Weights of a small GPT-style language model, trained from scratch on English Wikipedia: RMSNorm before each block, untied embeddings.
MLP neurons of a small language model. Each row is named by its layer, matrix (gate and up: input weights; down: output weights) and neuron, and shows model dimensions 80-207. Each number is 200 + 20 x the weight over its row's rms, rounded and kept within 0 to 999. A neuron's up and down rows have the sign that makes its largest values positive.
After each neuron's rows, "fires on" lists the tokens most often at its 100 highest values on Wikipedia text that the model never trained on. A number after a token or word is its count.

L5.gate113,189,189,224,213,178,192,214,185,232,190,192,200,197,196,223,216,152,199,191,174,188,227,215,194,207,191,223,199,208,229,190,201,223,241,190,187,179,202,233,222,187,202,207,211,222,192,192,210,239,216,248,210,173,191,204,189,203,212,216,172,186,207,168,180,153,243,184,171,184,188,202,230,167,213,178,195,185,223,182,177,230,212,245,229,189,172,165,217,213,164,182,224,235,174,197,208,210,164,203,178,162,195,202,196,182,199,196,203,227,203,189,200,218,168,208,170,200,219,182,215,182,225,203,169,196,205,166,173
L5.up113,197,179,191,211,226,182,201,209,209,221,219,239,208,186,210,182,186,196,198,224,187,199,217,211,182,227,163,210,193,152,230,204,218,211,198,208,213,241,210,214,182,205,274,218,186,219,209,209,209,192,208,210,185,227,193,195,202,196,203,198,175,190,234,194,182,204,198,199,198,193,206,230,197,196,196,205,211,172,219,201,196,208,224,183,201,211,152,181,184,202,186,252,193,194,168,173,192,199,234,154,192,177,233,192,170,229,241,195,211,197,221,187,190,200,199,221,216,205,192,224,227,175,191,203,227,213,241,192
L5.down113,188,188,201,207,179,186,231,225,161,222,184,210,229,192,186,180,172,201,165,191,212,202,196,192,213,180,198,198,161,210,210,207,210,194,174,159,189,198,175,207,144,188,188,247,212,218,198,212,200,217,197,200,185,219,208,229,198,214,212,195,224,232,204,200,208,202,166,181,194,187,195,204,228,193,211,190,204,180,216,185,210,188,189,204,211,180,196,205,222,207,169,228,223,172,214,168,171,189,159,217,222,200,194,205,185,226,175,192,175,224,185,194,181,176,203,187,149,211,189,232,191,163,192,160,196,218,266,199
fires on: "ot" 24, "c" 17, "/" 8, "ti" 7, "on" 6, "al " 6

L5.gate209,225,168,206,213,239,202,174,201,188,218,177,212,198,226,199,217,194,188,193,190,185,197,192,168,245,202,213,217,175,231,183,172,205,159,173,180,196,193,196,185,217,167,197,164,215,192,208,188,207,184,246,180,217,249,207,204,199,192,188,214,246,213,204,207,175,167,191,187,195,163,184,176,215,242,208,182,189,167,197,170,196,251,214,191,208,198,190,209,213,163,210,197,210,198,192,180,206,228,216,206,210,194,211,219,190,189,207,209,197,182,207,243,225,195,198,205,244,207,188,212,178,182,189,211,213,209,182,186
L5.up209,211,206,232,224,214,189,210,211,179,215,228,187,201,209,193,169,188,215,212,199,171,223,217,212,192,196,242,172,219,191,164,263,196,208,208,202,215,198,191,222,172,212,177,166,154,173,248,190,217,194,227,188,205,191,222,187,187,179,205,206,226,206,213,212,192,215,187,154,219,203,181,191,234,209,208,197,185,212,213,214,171,211,220,226,215,211,186,231,207,162,199,172,208,222,230,171,200,215,229,122,189,215,184,186,187,190,216,209,193,196,218,221,177,226,197,185,212,175,199,184,187,245,181,200,192,186,201,217
L5.down209,186,206,222,202,224,194,170,201,205,199,191,191,179,247,198,202,194,223,242,210,194,225,201,217,199,198,208,184,206,180,190,184,192,181,144,214,192,215,213,206,215,194,184,122,217,212,201,169,200,179,215,228,190,184,208,245,204,202,160,193,211,190,204,171,189,177,190,195,195,224,194,220,223,157,192,219,190,227,201,202,192,184,222,180,179,181,180,187,216,205,195,166,170,187,229,168,183,203,263,223,218,219,191,189,203,233,173,180,199,218,227,202,177,176,202,204,179,194,217,192,227,206,221,208,173,191,194,164
fires on: " " 19, "e " 18, "y " 8, "ation " 8, "o " 5

L5.gate34,224,217,228,191,221,217,180,173,180,205,194,202,209,176,203,236,183,195,216,171,235,195,204,178,190,184,199,210,207,209,174,203,185,190,202,207,188,201,242,184,200,214,252,192,182,156,189,213,184,207,179,173,201,168,207,197,183,206,187,173,199,212,205,193,187,146,183,188,200,180,217,204,196,186,186,174,181,198,224,172,163,231,158,176,186,243,197,186,200,214,215,213,207,173,206,194,202,204,197,180,174,162,230,212,155,213,191,175,206,200,149,200,203,184,197,186,173,216,228,198,181,206,206,192,217,190,200,226
L5.up34,179,193,217,188,191,255,208,221,224,195,200,206,188,194,168,189,214,198,215,187,172,181,205,199,197,192,245,219,168,173,198,187,216,192,204,209,181,224,205,180,201,223,198,234,170,222,210,232,202,228,180,188,229,191,203,209,189,195,192,135,220,194,184,198,222,209,217,196,204,162,199,205,187,202,180,195,180,209,220,195,206,179,171,187,210,201,182,232,202,222,191,187,175,201,208,178,196,187,160,226,199,192,185,199,206,246,191,173,187,235,201,183,211,191,189,225,208,194,198,205,180,211,209,206,185,185,206,195
L5.down34,202,208,198,190,207,217,161,200,201,189,202,209,215,223,174,195,211,235,204,213,215,192,216,166,201,181,228,152,162,177,168,221,181,178,169,201,166,186,207,213,196,224,217,236,203,202,178,181,206,202,202,187,179,168,196,150,205,173,158,203,213,228,187,174,218,212,209,187,187,206,207,216,208,188,208,226,192,171,195,175,219,216,191,185,200,216,210,195,205,228,228,202,235,215,199,173,244,207,206,205,176,142,185,173,219,180,238,222,223,193,203,185,192,228,200,185,221,193,179,206,231,184,252,227,183,225,174,191
fires on: "m" 26, "l" 12, "b" 11, "t" 11, "el" 10

L6.gate281,194,220,219,184,218,219,220,215,210,228,202,192,186,204,220,224,169,167,160,225,195,216,203,196,202,187,154,221,200,197,179,150,188,167,169,240,191,174,189,205,228,179,179,191,171,190,218,186,215,217,168,227,227,196,206,184,193,202,177,170,194,179,226,210,195,213,174,229,187,181,221,195,177,202,210,225,216,190,219,195,235,202,215,223,199,183,197,235,181,212,211,161,222,206,238,189,227,200,194,203,217,219,204,235,237,218,216,220,202,201,193,203,189,188,195,235,200,192,243,222,214,195,235,204,254,205,213,228
L6.up281,193,232,164,191,162,209,208,187,198,168,203,200,218,225,187,193,226,192,199,214,182,189,211,213,187,204,229,224,218,222,212,204,208,187,255,214,183,222,182,209,206,237,186,222,198,190,175,201,211,222,216,226,197,187,192,206,202,212,221,167,183,173,215,218,197,195,162,181,217,216,156,171,193,194,198,204,155,179,222,193,195,215,186,225,196,189,179,241,221,196,182,211,209,186,221,169,232,158,176,193,215,190,234,207,213,198,197,220,215,196,183,195,186,189,206,179,181,190,240,184,193,184,231,184,199,230,222,195
L6.down281,224,255,195,197,201,177,199,204,173,207,215,199,203,212,206,209,202,157,230,156,200,172,209,208,203,181,226,214,186,194,209,253,229,197,217,200,208,208,213,212,207,199,186,234,200,210,186,210,204,223,230,179,207,219,214,188,213,219,196,188,223,210,208,211,182,194,184,205,177,163,217,225,218,198,228,178,192,198,209,197,207,207,192,213,192,184,201,199,204,180,136,198,202,182,184,193,202,202,216,176,204,189,197,204,184,243,186,165,225,216,189,191,200,168,165,197,187,235,199,188,154,190,211,198,242,189,213,230
fires on: "el" 33, "a" 14, "o" 12, "or" 8, "v" 7, "ell" 6

L6.gate273,183,206,203,182,233,216,200,220,189,179,198,185,185,212,241,206,157,187,260,213,171,212,223,210,205,210,166,202,172,204,230,216,171,182,218,205,145,195,199,174,211,193,179,198,201,199,189,202,222,191,210,200,201,177,185,186,236,185,191,203,201,187,195,210,214,238,201,199,186,228,204,183,245,204,180,196,241,167,201,186,207,222,222,193,213,183,230,213,218,183,208,176,167,227,213,197,178,175,178,215,209,202,200,251,212,187,211,205,205,169,197,176,229,223,197,214,209,159,186,184,207,223,208,240,190,186,206,194
L6.up273,196,166,203,141,179,180,197,201,185,188,208,207,205,223,207,210,219,174,189,187,226,210,227,192,190,178,150,208,199,166,208,207,200,209,207,185,186,209,175,191,201,185,190,217,235,186,202,223,220,225,214,190,199,226,209,229,210,212,219,207,184,187,191,206,209,194,208,184,215,183,220,214,224,180,202,167,183,171,167,206,216,202,195,238,189,189,214,184,180,173,246,192,174,188,220,194,219,177,194,230,194,200,204,207,210,180,202,202,201,205,213,186,191,202,186,209,218,208,174,197,209,242,230,218,196,219,179,213
L6.down273,199,226,248,214,182,215,218,202,223,203,192,169,176,213,196,210,221,189,212,202,174,163,251,199,183,223,200,206,207,187,169,169,214,203,217,186,243,175,182,191,200,184,210,165,184,194,220,150,165,176,211,191,212,193,192,222,203,224,183,213,185,182,210,193,225,171,171,218,182,193,170,167,145,191,205,213,158,205,202,196,191,210,205,202,212,211,157,205,198,201,168,197,203,192,225,203,206,221,232,211,215,209,181,191,145,199,193,192,201,212,203,200,213,203,204,243,211,195,178,198,216,218,187,199,194,193,202,184
fires on: "es" 38, "h" 19, "le" 18, "ro" 4, "er" 4, "g" 4

L5.gate234,143,218,220,178,174,198,186,197,225,149,196,216,208,184,224,196,220,230,205,211,196,172,208,226,195,169,210,189,206,233,211,179,187,216,210,219,227,187,200,188,197,214,182,205,192,213,200,207,197,204,177,229,198,187,203,220,195,207,184,200,188,214,208,202,210,194,198,187,192,184,226,193,204,208,240,186,217,218,225,183,207,228,257,180,225,164,201,186,189,173,223,237,189,206,198,218,166,237,208,201,178,213,155,221,213,190,202,195,203,213,186,173,213,169,202,204,200,187,249,195,200,222,215,202,207,221,187,188
L5.up234,191,217,172,197,187,201,186,232,220,205,211,185,221,179,194,213,236,217,213,159,192,177,184,232,195,206,186,187,170,217,167,205,216,224,193,183,200,146,203,210,173,219,177,171,204,194,175,178,181,216,220,195,209,192,198,210,218,204,166,183,145,209,187,208,201,206,195,182,195,206,201,200,210,206,225,195,208,190,187,212,209,193,223,198,210,216,192,223,178,215,176,253,205,205,215,212,167,233,201,231,228,198,187,203,185,201,208,200,180,168,155,198,205,201,168,237,164,201,169,176,198,208,178,215,164,221,197,194
L5.down234,189,218,193,194,232,167,216,193,224,204,191,184,179,209,181,206,210,188,190,228,197,179,187,223,209,202,181,186,237,240,200,183,204,199,195,174,207,174,211,203,223,210,187,174,209,242,166,236,205,217,195,223,199,189,202,223,225,190,202,213,181,197,190,198,201,208,248,228,201,202,234,199,191,234,215,185,188,221,196,186,220,210,195,195,218,186,205,185,196,208,204,219,217,187,169,195,190,201,187,198,184,227,223,191,166,229,179,177,192,165,204,147,212,234,191,195,164,213,214,226,168,231,222,209,182,200,200,188
fires on: "ur" 17, "em" 13, "t " 10, "e " 9, "an " 5

L6.gate271,201,233,211,217,221,163,191,211,195,215,201,208,149,218,181,200,222,228,176,175,237,210,181,209,220,217,167,163,215,202,165,216,170,198,187,205,171,192,200,203,190,218,185,202,224,221,182,195,191,237,217,202,214,208,227,188,216,161,225,206,222,151,209,194,205,177,195,193,199,196,219,177,205,204,181,215,206,223,191,174,196,196,208,239,169,173,187,241,229,205,191,194,190,181,193,176,192,222,231,208,202,179,243,227,205,178,207,196,197,229,205,163,223,183,221,210,203,199,215,167,190,195,214,200,183,224,166,196
L6.up271,207,160,240,214,239,186,193,187,195,177,212,198,184,215,215,167,215,213,192,191,195,180,216,189,215,153,207,223,172,187,201,206,222,230,238,185,224,197,192,255,215,182,201,204,246,203,203,230,179,179,180,212,197,192,192,201,211,190,204,183,213,205,237,193,215,189,228,205,176,181,187,194,187,209,219,219,158,216,217,222,188,197,215,217,184,202,193,188,216,206,179,237,258,174,223,244,230,247,209,219,208,186,193,180,179,185,207,198,143,170,251,163,212,221,206,207,212,212,232,213,229,202,181,211,195,181,192,188
L6.down271,197,208,166,248,180,194,189,196,215,209,192,199,225,166,187,219,219,232,177,198,177,221,196,190,183,155,228,210,178,187,213,196,183,224,156,169,202,185,178,204,229,206,185,170,196,191,168,209,200,183,215,169,211,193,201,156,167,215,220,184,228,192,226,156,220,224,187,239,209,214,177,165,187,190,202,181,197,212,211,220,188,184,187,185,201,159,229,187,197,220,222,193,174,215,183,183,184,213,221,202,178,197,192,216,218,192,234,204,221,201,199,208,193,203,222,204,243,238,187,201,163,229,183,226,196,188,181,205
fires on: "g" 23, "et" 12, "in" 12, "e" 11, "ec" 8, "st" 7

L5.gate262,206,215,211,216,188,219,223,185,207,180,230,182,204,203,221,212,181,157,201,215,196,192,195,220,198,206,225,196,230,233,187,238,224,180,202,212,200,196,235,231,219,182,166,140,198,196,256,224,217,215,230,206,209,211,197,209,252,202,213,174,204,167,167,219,195,195,234,170,206,197,239,223,172,222,189,208,188,205,170,225,208,206,206,154,170,176,188,196,217,180,165,193,172,210,172,202,209,222,215,252,200,192,211,204,229,196,201,182,195,211,201,197,235,179,182,200,156,191,196,218,205,238,203,219,192,186,162,176
L5.up262,200,214,232,194,186,194,209,169,221,191,221,204,195,215,205,211,182,181,215,241,186,211,231,229,171,201,214,159,193,208,199,205,221,217,183,206,185,184,261,213,234,220,200,191,216,195,187,217,194,210,243,214,182,206,231,196,193,190,198,171,187,205,206,202,171,191,201,206,208,189,218,205,201,220,204,207,216,192,178,205,179,200,182,184,186,188,210,176,186,209,188,196,147,200,201,187,187,244,205,184,174,163,208,168,242,191,217,190,258,222,203,192,194,206,192,195,196,172,190,225,218,217,212,209,191,221,170,198
L5.down262,182,225,219,239,207,241,201,219,196,228,208,211,204,228,213,209,221,208,226,192,218,189,225,198,192,172,223,193,177,213,219,150,204,172,171,199,221,202,221,218,209,207,181,121,231,214,184,193,166,217,190,211,212,232,209,204,215,191,184,204,193,173,203,212,177,179,190,220,207,180,197,225,199,159,184,214,198,194,195,211,210,188,207,181,189,195,182,215,192,192,221,206,197,220,208,203,226,184,211,225,187,195,230,171,213,211,219,160,205,161,188,228,171,182,217,175,212,187,204,198,195,197,219,231,195,234,227,174
fires on: "e " 18, "t " 16, " " 9, "ing " 8, "f " 7, "h " 5

L6.gate314,168,168,180,209,199,205,213,244,190,175,207,211,193,168,217,205,222,196,207,226,225,160,204,228,235,201,220,213,192,207,182,215,224,190,195,203,212,203,188,219,173,212,176,228,233,226,225,242,196,194,243,232,167,198,237,234,196,199,218,152,201,207,183,204,171,190,176,211,195,221,178,186,184,191,210,197,205,198,242,194,217,204,207,189,212,205,192,197,216,173,176,204,229,158,198,216,198,204,203,211,203,190,220,173,209,200,235,240,215,223,184,228,204,167,212,183,215,184,161,203,213,186,215,242,185,191,207,194
L6.up314,195,181,187,183,194,198,206,183,176,177,205,179,214,193,228,213,206,191,176,222,241,187,198,205,200,226,207,205,201,157,183,221,223,192,219,165,211,192,173,213,211,203,202,213,208,217,188,222,163,213,194,216,164,221,215,188,183,171,230,216,194,178,191,188,211,214,197,241,192,229,226,221,203,198,170,151,186,222,182,230,191,224,217,192,221,172,173,226,186,205,206,157,203,182,206,206,226,185,184,227,228,184,210,175,226,234,195,174,232,145,183,208,202,234,178,174,212,220,224,247,224,201,194,197,183,199,211,241
L6.down314,216,191,188,237,203,219,184,168,200,168,208,196,211,221,201,191,181,215,161,192,185,176,195,193,212,182,217,173,196,183,163,179,171,204,241,185,177,211,243,177,161,187,239,220,170,226,180,207,203,231,219,175,206,179,168,221,167,161,174,188,235,238,194,194,185,202,198,214,239,207,205,201,186,218,218,177,213,210,203,227,182,184,211,204,206,164,188,185,218,183,178,190,168,203,199,195,194,155,197,225,198,195,178,242,178,208,187,175,200,181,208,186,237,227,254,207,208,183,217,190,186,242,242,187,200,194,215,194
fires on: "/" 15, "f" 12, "di" 12, "D" 12, "ec" 9, "k" 8

L5.gate82,208,209,207,195,179,186,215,193,216,192,208,220,205,182,241,234,253,197,224,185,200,186,229,216,162,196,199,195,205,206,174,157,187,215,212,206,214,226,206,194,169,186,186,206,231,182,171,212,244,205,221,188,191,176,208,175,207,232,176,202,197,228,201,215,180,205,185,230,212,216,203,203,192,212,184,179,208,170,199,198,201,189,191,196,181,218,198,160,222,198,219,228,198,184,199,195,182,196,204,185,214,162,232,196,232,153,216,180,185,188,220,199,216,180,177,217,201,197,204,179,178,218,209,193,166,184,199,229
L5.up82,177,188,177,179,180,198,204,232,208,184,205,213,207,184,185,189,203,178,225,233,193,194,194,180,224,214,223,203,208,209,213,219,211,183,223,205,194,205,179,223,186,186,237,204,146,215,188,189,179,211,197,199,190,176,197,225,204,218,180,217,198,202,239,200,178,186,171,191,207,201,178,173,181,193,211,201,195,167,196,186,161,230,221,211,190,162,190,208,191,198,190,199,204,208,189,208,188,181,174,214,196,158,182,244,207,277,184,174,179,202,207,182,212,204,186,246,210,194,232,204,214,192,207,240,206,235,202,199
L5.down82,199,206,180,226,219,155,186,215,194,189,214,214,193,193,221,185,180,211,210,188,203,176,214,205,192,204,224,169,227,181,201,207,180,205,198,189,189,229,179,221,192,191,191,241,236,176,181,236,202,231,184,188,206,197,172,212,177,160,211,160,193,183,165,209,209,180,177,218,200,215,212,218,232,214,204,219,179,184,186,204,221,203,158,232,167,202,223,213,174,214,201,193,196,237,194,182,203,195,173,149,188,215,202,216,190,187,189,187,210,171,203,207,181,181,205,160,195,173,199,182,182,193,211,195,190,170,205,206
fires on: "is" 18, "em" 14, "ur" 10, "res" 10, "for" 8, "s" 7

L5.gate122,202,187,197,212,211,209,217,205,223,183,243,209,208,191,201,234,166,177,221,186,222,227,189,212,212,203,189,201,161,210,175,208,167,202,230,205,208,227,212,197,215,205,217,207,204,193,213,207,213,231,202,181,192,192,242,203,189,238,199,188,188,178,191,245,192,176,228,220,187,237,192,212,203,171,232,182,247,208,219,215,221,205,196,203,198,184,204,209,216,191,195,185,198,200,197,194,209,210,223,203,206,206,179,254,176,212,199,225,199,192,194,181,228,215,206,205,170,219,185,202,182,161,177,195,221,184,168,238
L5.up122,190,203,202,197,192,214,195,220,207,192,204,174,250,199,231,159,180,209,169,197,239,159,222,178,209,185,191,178,199,188,264,218,175,209,210,166,186,184,225,192,165,193,210,189,202,207,158,219,179,188,209,211,187,164,205,210,189,203,188,192,154,185,211,214,186,199,199,202,239,222,199,197,206,198,217,200,160,188,228,211,190,202,214,216,193,168,236,207,191,224,200,170,204,231,176,169,199,199,219,206,173,187,191,222,226,185,214,199,212,190,208,224,188,254,220,178,243,226,209,203,198,187,227,221,179,190,181,209
L5.down122,199,204,177,188,236,199,197,178,212,207,189,234,175,191,199,189,208,208,212,168,192,195,197,200,193,208,181,173,158,206,218,167,174,185,213,188,228,241,204,209,169,205,195,200,197,208,180,181,233,206,225,223,195,220,204,195,226,199,204,214,206,193,194,222,163,209,231,190,179,183,162,187,212,205,232,232,192,183,214,198,210,180,217,218,193,176,217,187,197,176,211,193,209,196,219,218,196,173,216,216,212,225,184,179,212,240,199,198,205,197,203,179,212,196,206,196,183,184,223,196,206,241,229,209,198,257,173,197
fires on: "s" 39, "y" 14, "f" 10, "es" 10, "k" 9, "re" 7

L6.gate180,187,188,214,213,210,217,206,170,211,181,204,157,189,210,199,239,151,215,175,159,194,203,216,206,215,198,211,181,202,207,166,200,163,211,207,168,193,222,184,177,190,186,220,206,230,209,200,198,196,199,226,201,169,195,228,207,200,177,180,192,206,200,217,191,226,188,189,222,208,191,221,122,183,217,180,153,173,218,230,191,184,206,182,184,204,199,214,203,245,215,188,208,173,197,188,255,209,163,178,202,197,207,192,207,194,210,204,195,206,207,191,213,226,183,202,184,208,227,132,214,210,186,223,187,185,225,173,214
L6.up180,205,210,219,219,216,181,181,218,201,178,218,212,193,177,190,180,175,198,180,224,203,195,218,226,226,169,199,220,230,171,212,202,201,191,217,196,217,201,195,184,180,212,185,226,233,226,175,177,202,222,259,187,176,179,198,230,219,209,194,172,214,206,187,196,203,214,224,216,155,221,172,177,225,235,158,182,190,208,177,201,201,214,198,178,222,193,208,180,209,212,188,169,173,201,179,194,177,200,225,180,227,210,211,184,186,220,193,181,178,228,200,211,239,175,179,187,151,208,186,179,225,203,170,205,186,177,213,188
L6.down180,241,192,178,184,200,171,172,165,223,218,194,191,189,212,233,178,233,216,197,227,175,207,197,207,186,205,236,225,225,209,206,187,215,203,211,203,178,182,162,236,207,206,204,208,178,187,184,195,159,184,153,172,229,191,160,190,183,242,204,214,198,197,178,206,244,198,207,213,186,204,212,171,206,185,184,157,200,188,173,186,160,221,191,185,220,201,180,177,207,183,192,192,189,180,189,218,214,190,190,212,167,200,165,203,198,192,207,199,183,222,213,229,206,181,189,179,206,194,167,188,184,219,198,174,172,228,171,188
fires on: "ot" 19, "en" 12, "ro" 10, "n" 7, "b" 6

L6.gate151,168,191,225,239,197,216,212,205,198,178,200,177,178,211,206,201,190,191,213,207,215,187,183,155,208,209,178,206,216,198,201,182,193,203,174,210,195,198,178,156,208,180,236,195,211,199,185,215,213,153,197,203,212,196,199,176,214,196,193,170,208,169,220,219,208,196,211,222,187,204,200,207,165,232,185,170,185,240,216,221,197,192,204,184,187,229,151,185,215,190,168,208,200,208,179,188,177,177,162,197,225,195,203,213,201,212,214,246,182,197,179,196,229,183,133,238,219,205,177,202,193,234,183,206,167,215,191,196
L6.up151,192,189,233,205,177,148,197,244,179,218,164,155,193,173,196,227,207,195,221,204,193,213,188,187,172,228,187,181,197,223,212,224,198,183,218,215,195,164,195,204,195,183,228,188,212,208,189,210,157,222,222,185,222,192,219,194,211,204,199,208,196,201,216,227,153,205,184,208,207,175,210,207,170,224,209,180,159,185,227,216,202,218,193,174,178,207,173,223,147,210,177,201,188,209,179,152,164,195,199,182,200,173,205,214,221,215,173,209,191,189,169,213,168,213,198,215,166,211,212,180,181,207,214,184,174,186,160,175
L6.down151,226,182,160,187,234,166,172,215,203,203,221,204,253,167,187,210,191,204,153,236,184,219,209,201,191,174,216,190,199,195,172,219,220,163,209,190,226,186,163,219,198,201,216,158,209,185,143,200,238,212,204,186,213,203,177,188,209,204,175,244,197,204,219,193,187,168,198,230,190,213,183,182,219,191,198,171,206,204,207,224,217,221,206,204,229,193,180,212,232,178,216,219,210,182,208,176,185,219,220,190,194,199,219,188,235,169,179,241,196,200,169,165,207,213,187,190,215,195,220,190,190,215,212,144,185,169,238,168
fires on: "ou" 29, "ur" 13, "o" 10, "em" 8, "n" 8, "en" 5

L5.gate153,195,216,205,186,210,213,211,233,188,223,199,179,176,137,218,192,189,214,200,222,213,207,196,200,207,193,189,180,181,214,215,209,149,167,206,255,204,218,180,215,192,222,192,206,201,215,230,213,198,207,201,235,196,167,240,213,167,188,190,189,195,204,214,220,155,190,206,214,185,246,191,171,211,207,197,232,194,199,199,199,191,221,198,219,192,175,208,207,225,214,221,209,204,207,174,236,198,213,211,201,208,168,214,200,186,181,197,210,196,194,207,216,216,154,233,196,207,200,193,214,233,205,203,179,171,186,191,165
L5.up153,222,191,216,203,202,210,201,199,203,222,222,192,177,206,218,222,198,191,189,237,222,191,235,178,191,207,227,217,178,211,202,229,243,184,209,174,193,243,183,170,201,178,164,213,169,194,197,205,187,210,198,214,194,180,196,197,192,184,213,204,176,180,209,181,195,166,174,138,162,179,186,184,202,197,191,148,210,192,207,188,215,211,178,197,200,224,183,163,219,190,237,234,210,223,207,197,207,211,199,205,198,159,180,179,188,194,191,201,208,208,250,186,185,175,244,198,223,215,177,207,205,187,229,218,177,194,185,188
L5.down153,153,175,163,201,190,229,199,218,208,193,221,200,226,173,182,218,189,184,198,210,211,191,207,233,182,192,225,214,200,232,220,232,202,198,167,179,210,188,207,231,198,206,216,176,217,218,216,205,172,201,205,204,200,195,202,230,198,208,201,204,197,203,218,203,213,216,177,203,196,207,212,191,216,216,173,194,195,204,175,201,216,235,204,190,211,215,196,214,219,167,184,182,187,180,239,202,217,213,181,203,208,237,193,193,157,187,174,226,204,219,224,198,163,196,208,195,224,207,208,229,176,192,221,158,151,179,194,214
fires on: "le" 35, "e" 21, "g" 17, "eg" 11, "e " 7, "es " 5

L6.gate171,196,194,201,186,208,226,187,216,195,204,192,219,198,190,166,189,188,219,214,208,186,224,199,212,200,174,229,202,188,231,228,181,176,187,197,183,191,234,210,150,185,191,187,196,198,173,205,215,205,236,192,185,207,205,196,193,188,214,203,242,202,234,160,227,223,126,235,184,219,220,191,145,208,202,188,195,232,187,197,208,225,196,203,208,164,177,204,186,212,238,190,214,184,195,163,207,180,165,169,193,204,201,209,175,222,237,191,182,186,196,191,191,208,203,185,216,199,188,200,208,186,228,180,180,198,229,175,163
L6.up171,191,196,197,189,191,187,221,215,195,212,208,208,216,185,207,173,190,204,186,189,209,202,192,212,183,187,195,201,168,208,201,197,202,213,201,228,193,176,173,191,181,180,170,174,164,204,188,227,217,173,177,183,201,204,207,185,178,200,215,196,190,192,218,206,230,200,194,216,218,169,162,155,202,245,189,222,201,201,190,225,193,192,190,185,185,217,208,175,207,192,178,191,151,195,201,196,250,179,186,204,181,204,196,191,199,206,180,215,167,208,171,228,194,211,189,192,195,167,229,198,203,215,205,190,204,218,191,222
L6.down171,195,194,191,223,197,233,190,214,205,208,207,180,193,235,202,195,216,230,233,206,187,196,212,224,201,204,186,206,196,209,180,195,183,202,219,216,187,210,226,208,204,212,192,152,162,184,168,224,199,213,186,224,181,181,217,177,176,171,181,162,208,177,182,213,218,193,217,190,191,185,202,183,200,223,200,203,196,197,194,209,185,166,236,213,194,171,221,195,173,188,218,215,204,194,182,186,191,230,170,235,205,174,199,219,219,205,189,195,203,231,178,178,191,185,213,230,204,210,206,201,191,210,181,190,223,202,203,235
fires on: "al" 46, "ul" 34, "il" 8, "ang" 6, "ol" 4

L5.gate170,203,219,172,211,210,223,194,218,206,231,177,177,174,198,185,177,205,232,203,169,235,199,186,193,195,187,196,157,201,171,200,214,206,204,185,200,200,193,191,229,232,195,201,204,201,172,199,198,225,206,180,230,195,219,209,183,185,191,174,203,187,180,204,215,220,167,204,229,214,214,231,232,196,201,197,185,180,184,177,195,187,199,171,188,172,256,208,178,232,167,215,167,204,231,222,195,192,217,203,192,226,204,214,208,188,232,209,236,182,179,201,213,213,189,169,198,193,213,197,204,215,202,203,207,213,169,234,214
L5.up170,189,204,187,170,203,219,209,184,199,171,224,149,212,222,193,194,184,218,178,198,201,242,190,203,255,187,187,184,191,215,226,186,180,183,156,188,181,201,217,194,233,190,179,221,154,188,214,218,194,216,167,211,185,222,224,168,189,197,154,162,200,180,176,175,189,193,178,180,206,183,216,166,206,218,200,225,176,247,163,219,205,169,202,175,201,198,204,221,182,238,211,194,204,208,180,158,192,218,244,189,223,182,165,196,217,187,194,214,185,171,222,211,181,213,198,199,213,225,216,192,210,208,191,212,196,181,209,183
L5.down170,159,207,233,194,160,210,211,206,194,199,191,194,189,215,220,192,178,171,223,197,178,229,210,223,209,161,198,181,194,190,189,221,194,204,215,224,215,240,205,222,217,176,194,228,202,217,179,180,216,208,217,192,191,198,221,177,211,246,223,208,188,173,184,187,210,180,199,155,176,222,162,221,223,185,221,168,168,174,212,211,197,197,216,223,200,171,205,166,211,210,201,214,203,205,173,180,196,145,186,186,181,222,227,209,201,173,182,213,215,213,211,203,202,211,196,169,205,162,207,189,236,189,188,196,203,220,186,231
fires on: "li" 27, "ch" 12, "ent" 10, "d" 10, "l" 8, "b" 5

L5.gate183,189,150,201,226,192,184,222,221,196,216,211,223,207,193,207,216,179,204,201,217,200,186,221,247,157,169,169,164,184,188,197,207,221,197,221,182,186,208,236,183,184,158,213,184,225,209,204,205,187,189,218,235,201,198,229,155,195,201,229,203,208,194,183,171,156,206,194,204,184,213,203,204,188,173,177,209,189,210,177,219,204,230,183,256,172,162,198,210,180,194,199,210,213,213,215,179,215,216,206,191,216,228,212,239,222,247,205,201,215,214,208,182,178,189,187,224,177,195,214,169,198,183,201,182,211,205,187,205
L5.up183,227,216,202,191,186,185,227,231,230,201,193,208,200,221,155,195,212,190,199,234,222,152,212,213,169,209,177,203,198,201,175,210,236,168,174,174,222,162,237,206,162,170,226,217,228,202,222,210,183,213,179,241,224,184,211,174,199,200,216,185,192,208,177,181,203,201,185,219,196,216,170,210,224,214,189,184,169,191,184,204,188,221,204,228,197,177,184,203,202,139,198,213,220,208,195,194,209,199,191,180,196,214,230,252,167,207,186,190,245,206,222,203,176,203,191,207,158,235,211,213,198,185,218,211,186,194,190,204
L5.down183,204,227,185,199,187,159,176,252,187,220,185,240,184,198,206,198,201,196,194,179,228,185,217,198,172,235,189,233,187,205,196,186,178,179,202,148,199,178,179,213,226,218,199,213,192,200,193,195,179,184,202,216,177,200,171,155,212,239,179,174,215,208,206,215,212,196,161,226,169,195,176,195,194,223,187,175,186,152,185,201,220,199,182,176,213,187,195,202,213,198,196,233,206,176,192,158,176,201,209,197,207,200,219,194,180,187,202,198,197,213,199,231,180,227,190,226,220,205,200,193,207,215,215,236,189,234,233,172
fires on: "on" 71, "i" 13, "or" 4